Weights of a small transformer language model.
Architecture: RMSNorm before each block, rotary positions, no biases in attention or MLP, untied embeddings, normalized queries and keys, capped logits.
Training: a variant of Muon for these matrices, 374M tokens, 11423 steps.
MLP neurons of a small language model. Each row is named by its layer, matrix (up: input weights; down: output weights) and neuron, and shows model dimensions 32-223. Each number is 500 + 25 x the weight over its row's rms, rounded and kept within 0 to 999. Numbers have three digits each.
After each neuron's rows, "fires before" lists the tokens most often just after its 100 highest values on Wikipedia text that the model never trained on.

L7.up2420:479476547492513491517526497489447489540527532516481473474475429524557489505506477483538513494536508475516515462455493474494453487476546468483484502481481481506503513538497485452503485506490444492540514453478494488533499488525520483509432508533530482548486495534482482503488461480528501511551494502503516517520510496471494481484515516513504537519547519477494464505525466493487478520502531549479514553539523490511516515508498491516516456509505448500492517517507471490498472529487507478510493536479504490475528479471491455514504501511507480462462488485519496489491505501485502500
L7.down2420:481493461545498467513533502533516506507542506520484488508488486458459491440470459517531494494506493513482484464497489514516493488478539507511468490434518545438514482506495530511517528451466512530435514533505505492496476458494491529519533518502509521506526511537523497501500504464510485506502500494508509534508498507462532511540510487442546504508493542477517485501513523463498525455498489497522501481499486547478484458456556505509516487494514460495524557512492532486458502509478485508509471492457491474548503492501478495485507459537477512525525506480475472511506476464513489504
fires before: ", ", "of "

L7.up238:518462525499529507529514489457496485501487510478536522498513493505517507533468529505494520534554503492486475542548515497482450515464450502497496491525512516494489502502473548504462488494514502493531505457501512493474475457511575476514496475514497449466512514497480468453532548514560485502495512496482505469505505518495458540509502466496521520523493541516502509449502540526502520502490480515444474499460516473551568502556523495482492525511454517507485496508501508476499466509483499533514512495541522499482500510515488513508487503508503492497522515514484493556510455519494503517
L7.down238:487519438495482523494432477533515511481503515535540496537510487522494534509511495487542503454524472528463488520510495533513477490537458512553541531490497477508475485513498495523477494479516498441527467495516553483476551537495517479498510462496531476470463506530537474505514492495500511535532527533490496485559514454503512515511468496488524499490506494548503518522527495514514492482508482546498541468484533521531583526508477508518535503462503499522530525487490472476512466456520505462519492475508530494463511559515489518478475502493477536480512529472501503506471530525503507485
fires before: "9 ", "7", "8", "6", "9", "5"

L7.up1712:447503476503501481505488486487502456538494514480532471497526477474501512520498503517559512483559506493482519491497534486485495450466524499536466520500531506498513501531552446519507459514493519440480527499480522475489498481508462460479498487498540485463524544528516516529489489561498514508498516485476517524476519507479510502496533444508520535523521495505495503479484524499514488497470500524455506511506510529503515491512503482539485506533492502491501510502515488521554513521502519499540491487443504482481499519477448483516501527509469498486562466521451493473495510498510540485
L7.down1712:471507529506477506522527512501518505496499510492498492501479498478488490457509510434510507495490465469509528476493463500483449485450502494481489506472504508489496517536466517469508518498493501503520489455497490521475444467501468477448494498554481490494488519503521488482491522526474457546525467456525492518500508495454544515473495488469515507499496475506540519508511494471512465460469514483497540500490529506488519495522524495500516518499471432520499492492504524470529486464545529486502511481531494502496515529468482492473513528477516426454468516547536493487503473496552509460
fires before: ", ", ". ", "; ", "===", "\n"

L7.up1607:485486490467516488563480483487480514515515441509502496533523486512510517508502512456512510462506492504462543466498510482506483498498546464501484457463472495500498505470469497521487493520526509527535498501511526502539538486508447491509521460500501490516495492502493513522509441505518512499509456496501539528472506482499507509468496497463505540462494473476538452539533486511545514485521513528515492503527500546464541459511493478489509507477504460499538508483456499488490437488478568523498518512519506538516583524512507502507466509472519495492502520495501496530484484503478534502
L7.down1607:473523491477495449540465454533515474442489481480527496480512484491490516527517520524521563555536491500502500504524504478524501477471525537453492520477464483499503552501516474514512444490505532520475509526511495484533489532507509513502473499539564533502474491545493510487459482515487513516501490476551510527556513532500534479523514498464493507520519499459488516555496489485527467523479466495466518472524523509484517506505523519525516517495467478469449520495498484468492502470542462524525477494488486469520503471510509473522487478511499527505501448553482522504475484537525494513
fires before: ", ", "s"

L7.up1481:526454526523506515489501514470479495526475517496492498481463508497500507462527540514464532504521462464530500553501467487471486521512532510523510494462481524470454487472516517530517478537465498498498517526512495522502500491495493478492533492445498493519496446483505540513511506501464543469508508496481527526494457455502512496515537479473487564482546459488499548485514456510511494489507495479530484464487484508550488467486531532531437476521477536487546547515468511525531461501498517501519481544520481479496551450454493474486527537496496485503494464477478557485517528501479497473
L7.down1481:508492522511519466486443513472565511485487441503516498514498495496535500492528418475482504490487503498496502486539524458478480514515565504507539494493493505485506462528493477505492478499513499504501503511492508476496512505521479479494509508482529523506514482525554492508488511528470525529491516542537525448521433490527473487554502484461496483505532490493505479514496461462519505498472482530534482474474509542455526502469532525450524552536462486502481549478516490486495499527516516528509518515477472529457501541559538493504483509487516492486471532512508494525491503521494466521
fires before: ": ", "Candidate ", "in", "ar", "."

L7.up787:500486491424505560523511475502541488492482464436498489478526521496487516500492537514508478491528477489523515520492532503536444530522502520443480496531445486484495500497508524507474534479485522497489508445468473493513477510517534502483507495467525456489473489495533512429486529519526477515494530467519481520490518514510457532508507534449499485488516541492481500479501536479541491538487483506427500499458519481518529439542506501492481488511489523504529532496475501487542476497519480520513482506479519462505516486527518525505484493489495526481480509546506501485480474512504513468
L7.down787:535547517467476545445488469498510466537503499531543521517484490489514533490515474481543495458523466448454472485496510491474478510521484530507545522485524490519506544470516516458507514496511461493496506477461548436519514484512460497496529499521481523517473488499572475489498473483496537495525500458513506460484475513509451521489515518501500548561541484534483494492493470489480466479499462476508516510482515521485519513502503499497513479496486494502505488510516486461494449478517502507484502503509466517476479524472518483484475514546524479509499508520490502548471471481485551510
fires before: "5 ", "5", "4", "6 ", "8", "4 "

L7.up1685:496477498509461490494491486504552506512488473505547524498488474480523467525500479481485514433523499520476485483475527500517487450471516512496466457483493509515490518499501531486526540484522488486516500498499497556480546480507522532456515537490517550487520473507484528512496506484521507478472463484511498514472506515520470469470457480540457449552486497472465514543510519515515492507479496481528488499498514489528459461489526521511508475500497463498507473487509471492516477570465445498508495473549508518484466518480478506476502487503499525508530504467509514514540482505502554492
L7.down1685:505481463493511509529506543520494515512492466499519498501485504466528479522539448488455506505473472537529494498485510501498506498507473541497480498515457487488519557514536522503525513474501532474497503534460502500514520502556495486507532501502462497513465530505490541499508511487514503510493516478515519483482489494549490490489476485532503518491507486480476486490483477500491472506508518523468510520489478495501477500476507536487489474487476548532492494473527529487526454517500463479461501446538457415449512500520492527459433454508480453513442529497486487469480497482535506471
fires before: "\\", "1", "2", "4"

L7.up347:441505528502503532473503518462446510529481471534511534465534493504491499580497501489521494502511542500513503512446487532475524486505495465512504517502521549494495464510512559476550543475520496526463490471537527472469520506518496446508497503496531465484511510533524486462529458492476526519481477468546499494488500477524538463494521475493503532515482503502525506508463502526466486439498535497436494496476534469461503494496467474476487533487569522492467498474505485473554488503527490501504459451482553521467518470507462497502525517470515506477522550534534458538518534534494513505
L7.down347:517481513512474479521507494434496473495507490465518492506455461496512533478501508543525482532484511555521519490499505496541509523534510422511494544523510479547477469476513546480469525498472519493498505497467523534538476479487520497497460493493506500493518507493537506492479504489549508508516474523488521510533511523494461494497490479462494490477503523527505494481504475538506528507520483465522472459515535521468505507520546540489511498492482486492492492534562497470501442450531502481487475494521546506461517525534529521519470483523514482467503544556462531521507479507493548512
fires before: "| ", ") ", "On", "-"

L7.up2428:479523468540493538507499473494489489517509480549461546449496528504507501477474504508475479566496473507483493516491532537527550535489546471515502485475486489501553452501533511491508506476453478553528490475482537485519491505482453522506477506523478509470493525474510464472539545518463503542515526487481484472516499531469547511517557488527494516459498491476486498489474488528487500466500482481487492476508523523492470454540482446547553485499495519481467478529516485523518483515477514478490502471482511508524498500466499526486520523485482549515494487483503472459498533525504549494
L7.down2428:523522509481502474516546481526515481478572547479517493528513509465490459518512481551515497501479458506457476491455541493546526516500516532518508504515489478474524530475515471522456505515490479519460458476500492474541514525478514530457533480485526480479459473481515440480468501467502482515487493511497522520501540499503471523501487501479463497459497487483559497556528486497529486517469479451499496500515533532513533518489474507467554497496493450518538519440472495489458500507479510524485476505458514506497473456527499445436544496479485433514490507502514533500531523453513493510
fires before: ") "

L7.up1837:470458543528515488467449529477522552519480533488530525457428494517490474504462511486509505474516559462532478543533519527512500487484533516525477524530508523478554517481508509500487505512509515495492524470506473476492505504495523475524541516480501518525500529511495532502489515486492497525475528493513519481472522513523479522501503502517541452508525506472508533466473524525483517475505487455521490477500560502484485480473508515525485468496501511497463532466500480479492438496504511533475469488447460451511494504525542567467463465441535545479513473543526538494540506532506522523
L7.down1837:453513542504498491517492508522497509479515507506509515542470519509509468475464482531535513514521488487489484529504487461500529514511521474524507501484499494547506485468474523487522516509518528483589478516489512511465491517462520480529493472489549511525533511497493491490500518502493506487532478473531489564468507500535515462487459521506497450508535503514502503519497492494525524483486502485483509483479487551495430475568507505494506500504485482529527494522490519500507518482523520483502506532485524449513513488498502498490504486456449465470547476517501511499515482522494466513
fires before: "″", " ", ")", "/", "alista ", "ft "

L7.up1175:498486528516537457456471490488489541495447504520499480529496510529538538507503520518543547508490455496476531505489418531493484485489540499557475513520504448484509497571473521515524485533465533519480522507513490493518540481529516481470507529527484488507526498494521569542562473495502581469472532513498523527502524488524528483482506507520484504423474481492531500469432490505488511497519533501505496449488482500469510505525506514523514553496502561509476525510482550504508490504491531525495517509522513544491516537528502449486514456516490496509495518467512487500547525490533512481
L7.down1175:479480513503520444498454495507469527463498500548489492482482526517490478500543478519552463478476478546519486516492510504465515491541478474508469485521531551534505530532484455523504499519465525505444529487538456522474473464522503503507535544510538569532475529521466497497495458498520483501503509487503502479490489502494500506465528503527498487514441537485462522458476515509447456492520511497525500451484523508490465465458518473506543474523451548473488529507492504541500519530511493488507551518485491501560499491493496513547531519490494489499516530511540491495478540454561499550
fires before: "196", "201", "0 ", "0"

L7.up1344:519520472507500569469503487459493483484482501566489539467525502532478501524484502488469516503498477467536525539456511509459487537484512503510490521491499488497527486465495504514508469501508508512527525520495528496512516473497509533527515519498472487521529505463485498520541506481521534489564467474524502483509473529537513507538560500524484479447484494476497474467478470472532526460515488519492469488504502485494505509521503486519548475490458502525520473510493447494532531521476498485500477529475515546537514493543539516467465529478474554501500500492516533498512499540507494507
L7.down1344:523492536457476484497530527506517524561509516521509483498518454493495507488504481484541504528496518495484488486525545455532476503517483512486508470542460483448484516486477469501459503537488498478498440486495489493506495572496506470458489508502483463497462490488480481484494476497497483457427499519461531544566515509487474519484498475473500484536495499504494463500507550472486474561491502518493509551492517509489495536491511512480479524515563483491460506486450494488503509461505499483506539513525487503477500469483495469525555493476482469465504514499513496504505497468558487510
fires before: ")", ") ", ").", "), ", "/", "). "

L7.up199:550421533473502484487492514484528517502503485480509504515475519504486522500485494483586495510483437523507481512453492519520469493487510464547494473478561519526498513525464506521499477488461473521501500445533483471508476555516506492491513509525506482500480523471538493486532469504460546483469526469481560513469503506507510492518504502501448501482508510484512492498461484482482493525495483486474512496460487539466535471513481478487503494488504511514524520462482512486521486511478535534490505500510468514512546537480517450522497479492552507503522505504487510477496494492512546469
L7.down199:491462466503493481484515503527511498472442504505464510505469540510494490502483459509541481469459529536503489475512509493517508504505512473520545487493508520537474524493493475507501463504517517470467497528534486507499481462498514517488498535484441539564507456462477518480524499515495474506514479491455501515485502523472543530489480552516505503477493482492510523548467502526441457480483485505487509492491516507497449536522550509501483510512505568454482467534472528550509512531498545550488502508503503478551516446450514486519562479480500516476467536532516517451464460480550483524
fires before: "201", "196", "200", "0 ", "193"

L7.up321:531498506496491553526479508490481520505498477555469509459448558475467540515496484490485478508517539515555490460532461485497533470489511482493501485538490472557473484492530515534505539519475495480496511496474536491480469462500489472519466534483513537473511547508516469487502544465492587483486484449482474484454459443473502504463509497510511430484496523529487497471492478514474500543475533474552493485543509474468486494524514487499465492490522486440492483514500514521496460528475477518469501531502471509495482436515533514523512471541474508454485531506510448435464474483507466502
L7.down321:530503506468529538484528512463499510560542485515515496506490496478505537484473470513490491503484475536532493503512456484519484508534451495540529479500486531530532521472502514513464466497496520529511524487528524494542532495449436484494509519451500550506495499518523485505502502499506510535473531466524511490510520478497501513495519515503514501516508512512491504490487491537483527523517503478452495501469479480471500507479539455504522512428520474457459443466449506493466462498480466493484508483513509448480507486485513515536476473545515468500554505500545462440505493494498488520
fires before: "| ", "was ", "with ", ") "

L7.up2120:490501523512451527504488539482512504489481490518503495456473502525566453499466496497403463487522484513493488479495512516471511463509500477449514477496496543519489544476504530508492500481528514446502485469534507496510520501526516470471514517495515506532498486472514487516510474510497497509506495500520474468492506515506527514498490525487494482527522524487503505527464435472508502510477474473448516518526460453540507502496489507510461493478433518440503515472479511525507494461495498520474490468502501500478499520478478521467534490477493501504533516487500480482456496541462476474
L7.down2120:476543504466532485431508471489487498550482537450518467512415485487506506477472479473554536503493505597503469510505466472499457464505464495528501515505508502486480531497494516496526502465501490480542503513554538542483509464490547482510465501494524481513522508510438464513491470480526538514467498498490497503513472499528504463494546531481472497473513508524493519520500481518494471491536511488523470495475507556522502524520498501488552489496506502503510531513506455502456478463478506493482500509513547517466464560506506546479484520497506533523505475522453539484477488507532497470
fires before: "1", "2", "{", "0", "SCO "